config.toml
n_layer = 10
d_model = 192
n_head = 3
n_kv_head = 1
head_dim = 32
d_mlp = 512
vocab_size = 2048
activation = "swiglu"
norm = "rmsnorm"
norm_place = "pre"
norm_eps = 1e-05
positions = "rope"
rope_base = 7520.0
rope_fraction = 1.0
qk_norm = false
attn_scale = 0.177
bias = "qkv"
tie_embeddings = true
parallel_block = false
extras = ["capped logits"]
init = "normal"
init_std_qkv = 0.0325
init_std_o = 0.0103
init_std_up = 0.0325
init_std_down = 0.00445
optimizer = "muon_variant"
lr = 0.00715
lr_mult_o = 1.5
beta1 = 0.93
lr_head = 0.00644
grad_clip = 1.0
warmup_steps = 200
schedule = "wsd"
decay_fraction = 0.599
decay_shape = "linear"
final_lr_fraction = 0.0
batch_tokens = [8192, 16384]
seq_len = 2048
doc_mask = true
train_tokens = 118800000
steps = 10297
dataset = "wikipedia_en"
MLP neurons of a small language model. Each row is named by its layer, matrix (gate and up: input weights) and neuron, and shows model dimensions 80-175. Each number is 500 + 50 x the weight over its row's rms, rounded and kept within 0 to 999. Numbers have three digits each. A neuron's up and down rows have the sign that makes its largest values positive.
Before each neuron's rows, "fires after" lists the tokens most often just before its 100 highest values on Wikipedia text that the model never trained on. A number after a token or word is its count.

fires after: " A" 15, " T" 10, " D" 8, " S" 8, " F" 8, " E" 6
L3.gate92:580470552492530472507461548535463475494456437516412516487414529491478492478523556457513529422447553571392431518447482421443457549530448495431389461402467445541523532542577425517499409424477488543576477507477510561477547542521441463483468469490616504506484467527430559506572552436493485508
L3.up92:468594509496542607463479448639526488522469502603524415445503491443500533483513424563436515570566529511454487499527534575473488463434495602563510503464558491494473402443492547496431487489543506512469483353474528540482553460531497485590471466569503459568504567513439535601449439544478499415

fires after: " J" 14, " G" 12, " A" 9, " E" 8, " K" 8, " H" 5
L6.gate470:463550424458388553475441504515523477588451483573544549486518458532540543593497544515537483440509560601427483470491481449451384547429600531522512595448629365507548555629502519446432559461525495536522486481503502528509444415503441468454570553567559560522542528472449520502554503537513459494
L6.up470:437459498467520497481504472483461559515529506495491453420498474587401595505570563464427405523554498467557528505492501546476501489515464530478507588551548465461564489524525597465455421416513513422506519503388476470458428600501507574506520540602449606492575548500490500485469455454554396572

fires after: " O" 16, " I" 10, " Y" 10, " W" 7, " D" 7, " B" 6
L6.gate504:495538517417511543498541602402553619550390525459484504461595539484466541541526545509413554426564486574528504539514449520472429371477514438485495565514487496533535511542516457571552482514451498535587434408514476583543468442489547468565520460480463537557566548530499472561569425523523461477
L6.up504:514423520500523494505432492455417434544521461498499499426493432494573463510581422485573497480450498557464456482456539566549548569474523441552561537549514490413480446471497546449556606537521569578482530420608466516500603519461562448539551505446501488531449546549439498556493558610495539578

fires after: " D" 19, " M" 14, " " 14, " F" 10, " C" 9
L3.gate510:478436448564451496596493524433476418518491602533539523414436549450527627500525473525541515444465520500495481430548550533498489592460562511518408509489519575527482473518530506478463491513481562464537449429465374532532586407538453522541473469586515571545526426573541524524534556446498610478
L3.up510:532508450510547524427435482632486455436476546403456408494442524532387510549520538402455468558541540542420515618492501492475613488473439494464510459517438526583472483502563469489359484536477431472508478363408546477448446613442498559589429555532470517623441515433473502530397417497515467538

fires after: "18" 17, "19" 16, "20" 11, "t" 7, " At" 7, " att" 6
L6.gate467:491502442566440496546520468497459468587503478566491501562556485525550531459475407454483493595546511407458492483561460531508386483514467549418544412560460453468508516463504474504485480479535460447472390430486469546488491525593439568445526560409444436523540561496564462520548505439558442560
L6.up467:525503490491518440560558544450445488483565506477419545446434526505535504635489528596510463506563547480548592595493464497421532548444592507450505456455436538519602462429413562466553371566571475464478460510449576570522492556500412479465536453488497457524528496557482499606530508464543639453

fires after: " R" 19, " w" 8, " t" 8, "et" 7, " p" 4, " pop" 4
L3.gate431:576445508493535587443605469454477468509534501392517582571520485565474418511505498519476471584441537438476523445485444493537469532536464457582452552554547506528521499407548480457428453498582472535504454471497533507455510563447531466453507454540458513435545546487603351459502617416510482448
L3.up431:564441453536548591477549496524534520575521454518514596542643485529481420452490502571511544471536476425523560516476444517540501580573361533507438548506539538552484498453488419446494515433574505566475501542489559583478404498439488406500543473438491563490553514491488420501444536417533519487

fires after: " S" 26, " s" 17, " c" 11, "S" 8, " C" 4, " att" 4
L6.gate160:430481427538517638509521580476545569475434452428443512474536573570524612470507550448498487504500519541482470487459576541521423456473384471539477487526577539527585500463424437549546526500467514496506371479519466448480624566568530476564486467450534473530465534475452496549575479516563603473
L6.up160:464399533496480515557524451623420490468503544535472498456603456521579585604515462473511467534536476422484409520443501484519548506432555474429570579449567468398546547490489453559502545513464487430437560461524548543497479570522490516495522515525551577511549542512492479549505437470558480571

fires after: " M" 29, " P" 14, " N" 7, " O" 6, " T" 6, " B" 6
L6.gate132:527516455557534447423529623533493528509440552589503521562483433531497521677518488479520568484454605474546453404561566558538534450496599499435566489475404478458499443500573464575555517429487480530523507550436565518486529442569507495517548499408443529481518541494521452461487505494473499440
L6.up132:499468474479478474558525489495559461471460458401568538448442445487461549586547606590507368496511568450509472533467438510481589487552497494551509515414588454544541514497585532522413537528566486496510460465351475531570580388487469543519472514472487538514564503538599481465484489501517461554

fires after: ".\n\n" 36, "\n\n" 14, "A" 9, ")\n\n" 6, " |\n\n" 5, ").\n\n" 4
L3.gate100:495602372527543465558567454444518500499531538496508546439454549479623531492587501456536506550591509531463464468548441549520516438577381494551488606459415501492556431482483531412537511471553544506574541450491546515518521527458503550579484429547486531484461505530415469593576480545651456484
L3.up100:593542511541468432579542507540533564550484460436543583495546562478548536437547431542466547532573512544482443482529492527511505432515347462540510542445508560561508524438510480464591540445611629564502494477481488607379522471464507549638452451545505525464473577563471518503547547494573470452

fires after: " H" 15, " B" 11, " h" 9, " Al" 7, "e" 7, " W" 6
L6.gate317:441627502522489444491502518474498490513513489550448483492361486454490470413366581546502496488495512532474453581483489488538512458579621518516389504507544553481459488500498546531457455513552473451549478451564474573484465474562437595569548520532503544494515519450458542510454451517326397442
L6.up317:470549556489425555501447459462448410496539412497626451513456477560511519536474483493483594513429498463516563516450512504507598497530507485484550454447452371431563556469575533508401555496463472481487504555523564495528540446461523531546537472578509436496478526524502473523535447399485405571

fires after: " " 24, "-" 11, " ex" 9, "em" 6, "|---|---|---|---" 6, " up" 5
L6.gate443:451455480541592516470496464468525505535623530477503511450518426601464574419523439563472488522410507497603511515519535458537598436468533446463502458549598541553501488527509370584598411519574557551505530513508514457553497456535501389562530480460581500492523518499475480458505535546432516586
L6.up443:590485477530600484490523570465404527511548502441491556531433476514422438478534482471587538491558512510529447510489439474590543433543511454468440483652432474612531406423553522429561470513575518542502523479571471574525470516527455519410495561510523509561523438537490535379540563450470508495

fires after: " d" 17, " T" 12, " h" 10, " D" 9, " t" 9, " add" 6
L6.gate330:386403459431504464497598497479455478517517518530524528558502509536499409493487534479437552514500476499534507468532592511431467489576557458516507465507483496521479522446523498398470429431494505516524488447522497506476494587553452472566543462534405501462557454461476474444528467446567407492
L6.up330:478458490447495421415546457450427620553581442487533528427533518580513526565568568485495463503531440547557455466416535466505534437508441518480432459466427476491530454498566522521429591558543651579487568562525451515511471432577472554472527473548532507550431493539513574467443519501553466475

fires after: " M" 18, " as" 15, "-" 11, " m" 8, " b" 6, " B" 6
L6.gate198:554494461480477495536489460541526462507566504479445536467517515527488474529487530552443494391528500465493474491480428511556426470491493473589488501431590554572583438464564513491444407446544416526422564521538538480452502503572348507413538559450590568503415544460587483575552575485507491485
L6.up198:448532518491577427480535443504395482464512537508484573509504410577531386487496437515449515447435468406529530570568483455516476540402579469458480499443588563483506465378500477522462378520525490511549592524450528535464616486570504600528502484442485647521601507502415437578585517571512525460

fires after: ".\n\n" 33, "\n\n" 10, " M" 9, " O" 6, ")\n\n" 4
L6.gate450:537497427491466520586528529539517523477603420438574475480451528471545580500532585412448572477516573499462583540491467475521476469574408495537483466483562522594588570474508562428481575489539540504587446449489578566603589460499522467577520529510578459498433575487571613557460555544600453500
L6.up450:513488520503552454574548503535438516549545438531474519450533574496482568539625518464458605411479537562499525506537532504441420476527412446403499452454536598500519534547549500462499409482508533462571483442517521446646534361491479467520510489520490535475524525488543606486477476542487448519

fires after: " S" 18, " s" 14, "S" 10, " ex" 10, " up" 5, " mov" 4
L6.gate264:414455471466487377432393429523595480560555518457476508470449476508535536532610471500523485379486528585485536522524576408527516512503417534515524486582515494490521435495549523573515494509553487501449570487458520548486481417620491443501528452496645493500529522564567428515539551540546429472
L6.up264:502564500493447513582478489457514475502571426507508433580529506497496485517408517454569494483452477571504511498481465506583493455431484575535452526585509495511571471556577476416500440550448430468533477428504358469499580498467447586532491522516410531474612476496550513498503434467403495417

fires after: "\n" 46, ")\n" 22, ";\n" 5
L6.gate296:586510421464459504583541569481439470548495492491470501496552527567421545593476482455419438479546470548547514546571464443500604516563475489434466511503514479469582633518399456595494450507495488506524508460611526504464599445519521469553468447495540471509554498524495513528550581573472408398
L6.up296:568417490471502510532467470552437359472517553565536569552496533580577480448475528500409481523563493561531455542518539522486573479584515478489466565536550483474537490529542609468495543532558473453536530469625503556513471445542444543506435471439424477509438523403430443506475471509550449425

fires after: " M" 23, " T" 10, " E" 10, " L" 6, " |" 6, " m" 5
L6.gate109:486471531504502483532460460543536499465490440525579466479465475471553495475506546480508516507571554618556534486537441452462382537509464443480472501517534555494532391491530381659453496434406408642558436480517557548571486429484597432505497480469547583445464504533560446504548566530549473482
L6.up109:561477422564501486616410555472478427520488535496485562593553523498410452492474410506463480476550489626538415526430467553472393454551528480507477494563482464440530393437429481553520418456506527531609508503499503466548388442509576413483527442435506608489480509603494530559491491500531581476

fires after: " T" 27, " P" 20, " C" 14, " p" 9, " W" 8, " st" 4
L6.gate274:399418509470507539514538542535472527507479518547472501530558527575534546610501443457427484478533581554464432467566540464575508518529459453490615697482543509454501439459503465603510496502545543574510443536549552524548611437513523479478493528452544454479502600527513498535560531590457483466
L6.up274:487473497528541531529530466502546469561546517557513488538556477439521561569518527423477535521521555484632549542519555493487504470536484456522445504486503430661473468464607540461493465539522490457564451550557499541389506516542487487583588471435524526442457464406564600523497499497456519468

fires after: " F" 25, " d" 17, " D" 11, " f" 10, "D" 7
L6.gate285:440507433393544611549548487466536605470519425511510538511465473549532485393517461551602477404505532524526552507483488442420594471569517479465560549432571484539421430465519468488484486501457472475454461476587505491450425518561560504534414516360505570562565423399507503420536491472509423466
L6.up285:507567535376518508567578557421494503512415528514435376450550587550483543512496542620486556542477457509427562457525509494503444488418523532497415458537424515516534563467494531437477411432443439487487422547566481535539544501520468498502480523568553557485513478466515566520473423529537512631

fires after: " t" 18, " T" 13, " f" 8, " M" 8, " m" 5
L4.gate291:426488499498568514481485431477446405527500448451532476552476578464548549449429435522586444490568495488480483413544569444495511474605477372478483572512500525574467403481450447527521455430469525624469508467551480503482530448446536474492504480471495459493576533535543508486487566488532462570
L4.up291:472475502513463444394473394419451491552516472558560463566437472522458508537478421592539531475607479535630424516459483500596533533502459526524501484589335477563491433502517511551395449476549540513518474540463539489536514479520503584598495491457554624529584508531504508487600519467448523490

fires after: " L" 30, " l" 16, " Gl" 9, "ar" 7, " Mar" 5
L6.gate445:519567460443512514440459430514478505550577525453549461494487523485433458552557612425573417488587519545485546480533432403513538485575533575429427532521515511495536616613391502497543458507513410572566409459521505473418492515546491537462572464440535615522472551524593497478492499479460544451
L6.up445:498554437450504412508466531619448563496400471416489460470401471466482406484506543482526554546434546505560479493530562544434460463559505474456441445516489453506565519551540580499468494483572542524543525490410432488473559527509480509490540465475471471412510505480409526598473477466371512552

fires after: "-" 18, "on" 14, " tr" 6, " re" 6, " ex" 6, " un" 6
L6.gate282:481513353533475500473544523503584529518482607546527533621525470430420447511490441408464463508486469518514466406496486468598451529458579441510411384449479444576407537470576616507555585457405566504397516638463444505489479513567497460516515502477554577539521538567543579551487525451529451561
L6.up282:525456561546522467489470444477581424492521474423541375429564478541516477548516500541536562519469547490516575449503504448501407494448549465437501538546399470511482549523399476526477562497547515476550574482491529471505479488592511540577653471529483507381445483535608443480383547422503569484

fires after: "." 39, "," 12, " m" 6, " p" 5
L4.gate255:522418451476506460454433514495491371565577470618499497424524446426576409513538531474535561491455579502545521437468574609465460470521484445437445596506532467457514451486531556415527558525479496425477442535550561447542533432494532450475572571534519476490451525460457477488477534444500569442
L4.up255:505403473472412504505529538543428502414539519652394480469537479512477409573532479482530566493524533487452481496500533531497536421544514462506426513485498486446403520500541538584489530502522554420497451443423492479587445492489392523436550499484494498460509501376421482579484505409517502432

fires after: " |" 34, " ch" 12, "20" 9, "–" 5, "-" 5
L4.gate139:607508590459463476539453551435509527465529462573513453490469429531472512477468505468504550473475458639469515502574390432415473528480405562448515530474441541583422467424517517507518510526565521425548550544379562461488486554522424545535501479479541541402533493623578414559524519603386492557
L4.up139:550469513451470511500453532527544492513563469514498419392442447591511562520490490420552448567434457544514480570510461551514483396471415572468538540501507537488430509513488513449518553474539567475484447584390561452537470511495428541514480580481567442490536520516490383558501510533405505453

fires after: " p" 23, " start" 9, " T" 7, " P" 5, " camp" 5, " Jun" 4
L6.gate251:575509453568456570441459508489486515514543532423508523567512394443492494508556527403626615529540544517441523508528489477523471402498446553495517544515484470449445514527448422512454551409511491401448399530579506472472616476528455424521447507466439411453525558474504489553475522516421483518
L6.up251:461395438508494486510463421546575535431574437535476436458591481429476496462506534503546478475475451435518467544474519490433513475459560461560624510551581449581520501521531510516489527466526456494536570345466559553514471557540530455561519399514549461506409463542525592621474541465541391507

fires after: " M" 19, "M" 12, " (" 7, " B" 5, "S" 5, "B" 4
L6.gate81:560461480532481521574470529490480540572562493509512439455509508522526556499466530534465660395523559543583488559459480547442416451500555487541532543601538464514528362536531545586467527460430444494502525478504522456588483346516493565470449563503493570551494515524567510498567437467530511565
L6.up81:453478515597586411564555445467520576467560560487543347474413382503468554493547478470570593526583438579495484493452457515443458464507529478475460492544595467564504446470536486587436502470457449493422434517455463467536493509447489525516487464474491508589468586555434478455507452533436601452

fires after: "20" 43, " In" 17, "19" 11, " in" 5, "18" 4
L6.gate87:507551511434401536445563578495459423522606532459484569517411478552537498511450482419494527570530514545482542499469445572512468489540382434474486459585473515431451498505458577494433472402462500422453512446510496453549499468531524492532424555555482489465416471490397550482495575540536467571
L6.up87:567515545472442408496485461536501404495600423460452510564513518517467460583544456413635450541563480460547585465425497561469475523483471481417490415544466524478502480501559559545484447471486517440415464464468553547506453501605470520529514430559456527500382396505450528448491573501557503496

fires after: " L" 24, " l" 13, " w" 12, " Br" 6, " h" 5, "l" 4
L6.gate116:553539458497547513462604386534584488536540511530481486422514482519456529517505515449496536583467593625540452504551514435578516355507577524532402451475578522438488527527495565496441468550525485473508502473472445509426423477549547486502517435414538490475486448500550508504492532551371494505
L6.up116:484531483536477400438487476626469463509518428526469478482429509516514484545468552499424575482461501523516432508480570523484571429653491600546533476507563552532598602537474416551465495481383524511440472468480471511572508520505517465549472526535491488472491618521470460527572495496446432511

fires after: " p" 33, " f" 24, " P" 19, "P" 6, " C" 6, " F" 4
L6.gate414:525495445572524479455534484464547560490582411482470538457570441562581403557454495552482552459414587590592559441505488522470524554517466477500562521563578566542541574453452505519486500467470579467505528499468495443501532523441501418462484473531527506544572657449568520446529526493430446502
L6.up414:560546519531514464488486467487574497499441432490552496509562444504480550447510509525571520594477543463540494563464429563489437523490501440550524538510568523515505612580625466459501484520483532463526503516478529489416471475494528407448634508414565537503429535457483436513520562522525538418

fires after: " h" 18, " W" 13, " wh" 11, "th" 11, "h" 9, " th" 9
L6.gate345:432490500526503493500467550495483511442579483502516538542446516519460436429496500508496560466443416511570521456516493470537460506442541445554420557410581534475464495505536600541499492507523509475513424480500475495503505447467531459480562603612424592512459531518575482524541573471411493594
L6.up345:451468498454487527556466539588556491620539485532474500538483537456480501494449568418456548544435449481459576438488562578452470467578519580488447521455473511481413572530486509423451522441503490498492438416513469480539465491519542540602442590526428511533379467481454529451502534496467423513

fires after: " f" 43, " comp" 5, " F" 5, " cl" 5
L6.gate425:445534466409519493431483484534479491600509582485497496450520480538469593576566540560456550461382454455521529446452577509495525509428517499421522515534480615506564508503505499505498505559389474476497466567508487447436515457420493571538432389588430469516520463462427460519507499515441534502
L6.up425:510488497451503508520573478429508505544495485491507525478479484539568532496566523570601554467454444469519604444496458584474552500505489607458521474435457433498516447489586412499462464499509346470503472508470572548540458534420515523488500451523459458488501485392507485452576505445486521522

fires after: " C" 35, " c" 18, " S" 9, " At" 7, "C" 5, " s" 5
L6.gate167:475437479472425492443457553425547587414609468493562543497553505471454478473424481490497529564544561439499420420475583528548428565542463502497450484494554399527523589496583465513557464539507537524541458497515500540358503476510514468450520510451543541587490558506582532478525479581450497553
L6.up167:532463470440555491616480564546472440539465483533537517476552582512519523487563518478555460549482441476552527538514429477591503444508465462519518635398616577438460408484527441507499468520512478516489453453502475490534478565452484447462477508448476463532440482501553489387454548493419475474

fires after: ".\n\n" 39, " |\n\n" 22, "\n\n" 18, ")\n\n" 6, "==\n" 6, " ==\n\n" 6
L3.gate405:587578442475518382524576507543519593461523477453500522508454504514500583444634507489510519558473576440480515547479499496436595583438487547399522501461466508510496501418472579513552471498508424440485535434432469482532524457482469500483487467472490512408577502518493498514576383529562378476
L3.up405:586534561455594456536479473574564545481432456443522484513446503529517589426551488495509561530457595470556501636442535519415533565469489543494535544479436513448535522418419541512490462515445497508509528497502495459562501536524544558498456532460487485447554474521460521534544337515554438450

fires after: "." 58
L4.gate105:438455512499388543470548482544532474600468563604499496528571477474519474444514439515450494593504484465468476507486506549472498533477457536459534596546530476465566467498511568530607657470486510473483485558472485461530484528458535442422448521561534536555503504464382515511523489621552474522
L4.up105:544483546511551510491510476586494595535454518501438405459552476467509602595580513534570557494585561488488458588480463474519488411571502460527485597462436417477454466565561514529452493517528545445476533532535375386418545494488470526521496560496555559471553593525528541516507459527500536440

fires after: " f" 26, " F" 20, " m" 16, " M" 16, "M" 5, "-f" 4
L6.gate432:512451470485544503437548572626524572582492361506508523369508496533573427505592492434473527516515464480548543503474548565459546497515479550508571487527521559457470442548478467570471476520500541527512505408579590458502462496492517532548527508515491523541535542576676499528583476543504525520
L6.up432:448460494557598497425503496507474365472470390506426422491503448617564487490523569502508589453497512558486470559516426529440490529537516543487534558418571537547507497375515438495519449489424468569429594546449483536522424445436451501455523499571478562502429550572461412548488496483563484533

fires after: " s" 34, " S" 15, " Q" 6, "s" 5, " to" 4
L6.gate92:500493468427485437436536563509516489396563533475487476443452463528541507549507470474583492533441500513431430531545479509507441461519437444495467456565509516498488456499530479632627492385502483491588419503470490537492483543434446481514476556428463497548519453539575513476437519435580523493
L6.up92:448455497520497513558527494416522538505512475550534461579493545439513578556463469570483396502490506550507389498453560508537506566509460525561506569510517557520537450550535394525510452577518522552453507463488495495570477569532499519440505561532462520453483538483606564497443457523500452568

fires after: " is" 23, " was" 13, " un" 12, " pre" 8, "-" 7
L6.gate140:496560499543549457624550459508482511487496528605525498540465438490572509497472455417459491471472468553504459495507505408615471418483544431494554492468469493552619518536565509431528536595490442497540553491539446485450487531485514528498527433483503572493535542505456540506491506506525378509
L6.up140:559516523512453521464490516462503501530527397431422569469464476456539561537505577494535505554615402473550478457475451387519369538506468438519477562502393483517495556563610563571514504518532414605457574425567549542481545552539560523467543495427550574480468577530466508470472534512492449483

fires after: " S" 17, "S" 12, " At" 9, "t" 9, " Des" 6, " In" 6
L6.gate491:569461542483432459581489565549496473619541523481482364471533529511555517488518438512469512438554446538537512454445530576494451456517546471542518528513487483402561513496513543473593424478493440483508464462454495591412441473523377414517468510537569468574549431481509507528602534403528506517
L6.up491:500477429424448556523599582438518567380539574518516496507392584555485433510442483620550486556499491512418527434514544499514483445495453600503469517579514458482440404486530501491485462603607525504505505495519464411536507485530470463522562445508446476469524490536482435456521487465429531524

fires after: ")\n" 15, "\n" 15, " E" 10, "E" 9, " I" 7, "-" 7
L6.gate98:456554503499377508545489494516483473498497486490546539584415556622508495542470461452498467555529491507479514433543586498527406498486603493490532466545612503483492517417516483515460443570510525454536545505497489557427503469517451470476494448372490560503511576447496478531477536587604405474
L6.up98:506501392521434575461424480496482492403452483504516504547472491521519447555419488487466515499535521546504489409518488544462374396488479405455462423500500560487460568488504479515475401602567530500556532415520484511503533544450484494525489579441421495512540519456386433534394533549558469457

fires after: " M" 31, " m" 15, " D" 6, "M" 5, " In" 4
L6.gate148:503432467454470455474447547445502417472510402469505498549576493560486462457505420609479465508454600559483488518453575548516590448548483615498491517544568504513550432561598524528490477469567548495547486532508513590523605428511438547487532597385517553480443484526496522504476594386537463504
L6.up148:545516472493628470539485486561521367542502391472499576513541481494484524524536500535371461561407458569524546479482470535501578436468481551443468431435552475427493536444542508528475480502621421505541518553446580573507552529519478502481525567492564429558495504485438550531522509516508483510

fires after: " p" 19, " B" 17, " b" 9, " P" 8, " m" 8
L6.gate488:585515445482450537514519491555541504449518492553528487505463491563484508464515455548563550502640463473444566461494501517526559543485555555490520488514504442578601486472588517526419524565501437429494486485428597565457469493560430489505594497502545531563511528526625494512496532538530477533
L6.up488:512425477441477548442564497600484471554499472476577579424440468463572464488534352397431529431537512525506495493482440477391356444541457538501527508476536552480545492469474548425516505546442596489451541597461552542450557464493500544428550530477440494569527548465477507492551476458576510480

fires after: "-" 23, " |" 15, " the" 7, "." 7, ";" 7, "|" 5
L3.gate274:416483525468517474543559466464511558562553545519564452501430516485553511527494460602656547503529575504500455583456545516485399530540530530501562517506523512630540590544456545463415486522626537641392541504594468564459469531506476556486567544528484486473597517581497468525512606490559533510
L3.up274:426526430500431467492530472525536546673463597459517419503499552472628476480503513603543480510519459483480409557523537519524491496488535541502482407504455527579521560473517471420506484528482494535484579491545471540452498548526523449520499591437477515450510477472519535541492534497615564581

fires after: " a" 16, " A" 12, " an" 10, "p" 8, " P" 7, "ot" 5
L6.gate340:457563564586435541475536464536485562353526502495522486540450464565548467471447502453539497501489534454502511466527472483542586530546487430461567416568471527495436538456545534415505405561459428449433497533472606603516399446553467490443469441524525496453491485442604453581419501482571533497
L6.up340:530533573514440513485656502493521518495549575479514495411499507523517560565533429497517443456465517589530471529535437501524414471508403469483411524475489537516538550568627520482531606501569464528448457537519526472504493386456516502483537551495489464595517569513641549452516492536449511516

fires after: " g" 31, " f" 18, "G" 13, " ind" 7, " d" 6
L6.gate393:375518491477408567517545625532482567517418401575539525445480453486489434513520539557495495545455540624549586478517589431501485556529594473507499519482550499545518465495438479517501435548501543571518487518453436410427480533472524543516500501401536469513498559601499493577507543480465479555
L6.up393:530534556540454524522499505464541565515500534541440513501496497545559503552523542554542549498545530535477593398440565495431470563467487482437452402485490584478572469430454506561570489471433476488513523516576523513518508493521433498399493538445479577538579426522555495466502405518402630488

fires after: "ch" 23, " gu" 13, " was" 6, " Car" 6, " Gu" 5, "ens" 4
L6.gate186:575530568544475503518523542505461463543535540545518451397431508573530473635517371465577527518540428502509418466522472492546500561500499501481465641503493457515412544492526445441645445481399586514583519535379462486445485541519490552471524476514500480487526514532523536487537530491552556486
L6.up186:470525584496504476590459451459499371486528495522445483424421473483509520559487471440593535583435578502447470530433445471453534520552527441607516478506443538484509464492545554501474419487463455530553441435491432476510574481459545521501540528498434503418500518448543488512550552501519539490

fires after: " l" 23, " m" 16, "er" 12, "or" 5, "M" 4
L6.gate224:601476461539537543501512461392528478557527487518447508496538490557585536418552391569586532504551523538545532456453501514506536467588578444477521463547519485589538476509409460516447467510625556542555493447526554480565546474505549546440443475509623590485520496448586508446529534460601468539
L6.up224:430492442567521527450506458472476477507519501535527491460531443535535457499536561478406506533466579523492457549516461515423479423481504439518495469478479582487450443456447590502543495465440518604492478544494523579493521509505525541501442495400441547508485445441392483459499428579651495513

fires after: "-" 18, " (" 17, " \"" 12, " un" 7, " Un" 5
L6.gate394:553448535451548583583617485468469573460461515510572604494517524553513457529562419489426501475487467567500512512356593477473531424568532497494512502587445411559544481421484611522570557504531556453481471537468504499512498536437512459491524499503481562564454523556444421581489537428452475542
L6.up394:580453461465524502533480598477446419556552460514530477504510518512567407524479477615506500535463565512512453423499506486466487475523492493545469542516521458548546462525483498498472491405477551467562606450507433505519505383422492467468622467580479475426468600530535555489504485472481525488

fires after: " F" 34, " f" 21, " W" 17, " Fl" 4
L6.gate129:453547481562615462558568487603476530530455460458545443572509527424503544394548561506459553534442514429510461586479534527468596432486499602535492483518633514518498411533539450454441445457474543458474452493559549448474506400472505581597457503474514470560527555496569419534572552491501513546
L6.up129:552396471581580464487483433452481574476436505456434502553471569615467521626465502506538552499413594531519500492552515528443421515550503585444429561530521469461537504441614416551430522566407543475491530437579592532517464446449548430499490351479485484475486445487424443499407445488428537409

fires after: " The" 25, " the" 22, "The" 10, " Party" 8, " " 8, "ate" 7
L6.gate34:430450483488454524445469388483506458419503499496435428450581415557536461556514507413606463511516569473501533449531477478378526525561492538440395458555446566540526559460504516555446513432435413509474482444561471491443404575470503569486523501482548455523492419455589536518466486484529483532
L6.up34:436559440457479458490531545521528438430497496509537500549614509591409409520424506525539526542540495629531533473521433416507502469525506457522378440532442473508451471483495582541412498555392542543485450486456590489545520448532541462402520496469499555411464515356546466534477544454527374460

fires after: " K" 37, " c" 15, " s" 8, " g" 7, " w" 4, " S" 4
L6.gate335:536499435593509557501521527570530495560474541446503484468409541560535519488526530420530437594498558519486527473529543516558431501552501546452441484588496534589584527555492484533644495495534556456431518518622483510534469482491449494564505473455496517543508471506573549436494426471521504531
L6.up335:480504474562399559546541592532494574443504597545540478459497536447407504497491455439524359527537520515422480392557467512574510487485570421487536552552566530472528456499479456467554484426574469560440579481519411468537535470483447506527446585407588453470461567486611531463514563574532531461

fires after: " L" 31, " S" 25, " J" 10, " s" 8, " l" 6, " E" 5
L6.gate222:503477453464450555523554583589513616450512520458536470528535404481527579476519456509607502468535501483465442510564452449528402515451490467490463662496531518557537570571447544419506522415402489513489466439457500518500432389586503505505558483475486537418451520438664573628507476509572500426
L6.up222:414425543462434476444591556475592521441515576513471486563508531469521468443416450530511475511516523505576545494396526391463531499473551459380508568546566495549540577507513486488574417569412522481470416540496478580445432585507578565423524461531462526474592493486482498480512485479518480543

fires after: " R" 19, " W" 13, " w" 9, " in" 5, " and" 4, " to" 4
L4.gate277:508475447479515519427438409611479506555492429419523493578483494528548556532517388523527502493545482585475561435537505529488409516490482416430467530537484489517464544467533498480438465540511549360516495575518562625449509423552482539353430522473491610573503463477524430475549536492521509474
L4.up277:505578488563422486467454463414556455516495458483526471521595495467499459512555496495466501456476491569384516586458517563379430536473485621508533521457557522535450460510511552458583492509560543538541414517541441513361415390437454447506453529486405518416466532482532528418524509393522519436

fires after: " ex" 22, " disc" 9, " ass" 7, " Sup" 7, "ig" 6, "min" 6
L6.gate262:455568523563487579520464505540509481456429468579506508483596517470491644559459435534392595557469478549385538483508588499444516585466523558434482435530499469542454579534490457484454506514369457531473441373501471556536540487491465452513453583563487477513417506399580511529590437517493490474
L6.up262:457462449535527475507568457563559478558508546506578504536451523435438560481397536489467456528465475540374474475452607463392485458564438484413479509540512454523468483543458488473507528548516549542476511499439537504491538555533469491403559591505584464439459452467570455567508544483505507410

fires after: " |" 21, "." 12, "-" 8, ":" 8, "man" 7
L4.gate471:540474534536533373499537478548566496502491540542487521443469476535558491514584427566465473475525546515514461497459458537511461491450488561454509498469518615547482530505537504433533493541468462580514303493514443497424508499565399514567568517441433482550401435558464532519507591487535455417
L4.up471:529458560522572383465509442548556528462462540543504541467518521560590443481548567538466490507506465515556438564437487414516412483443437501493440494460538612528555530522464518397481569603478428565512445536556482590535486498537400478565581527425407448485481524505519471452553518458485485430

fires after: " the" 21, " a" 19, " an" 16, " List" 4
L6.gate463:465513536594461544451601519524539596432584556459563567566464458537457523572456550506526454481524604553487395512486496401537575555460415479437525502583485562552516479495592537585585439556462505497549503508428465532572495483521537525574596503511547450501547478514564459463475526485465560501
L6.up463:525531445437459532494500510471601509481565462508507547429541489517529601521528523537529476534519549570486452525497527552478585561430420576534499505604491569571482587475589410463538467491454584532515547484485544521573589470400606523552544512522491530458567478505589472491487460610449485509

fires after: " P" 31, " p" 27, "p" 15, "op" 10, "P" 4
L6.gate268:541488549512387523549592470488441556458644479429435492497499451506453505545455520423491532515437536533499477552476453451555515552499372517434519530449547497499439462473541550567586622474551503454497434503500521552422465473552476476539494444501455461510517500557530481483542482447475421412
L6.up268:506487442577474523421508601519507510516508504489471515466496505520512516580520433482471490498549526477470459465447464543551528440449383493476584517613532613527478583465499429541493463346554488498404485499475470438559570513623459568513586430479545519496402426556482503495483524540610544443

fires after: " C" 13, " In" 10, " S" 8, " m" 8, " c" 7, " am" 6
L6.gate218:487488494445479498432488502460437395492472505515447374444590525509525517549474488453516476425506480464551563442405540597419461564506438606481494517518536516392519441444509475515563474461496481495493422525485596520422584551510447502419550558488464567572465368452466369484524455510534433504
L6.up218:593461431462493516423532518496551507461570473476410548502445501499556562578459540468470475471501525495554558521532456619595418537455484513445465529495528535517488578410479412584555554653464482541542565515502597486412483510481444514578539494456478497482404468522493581495489579425467505481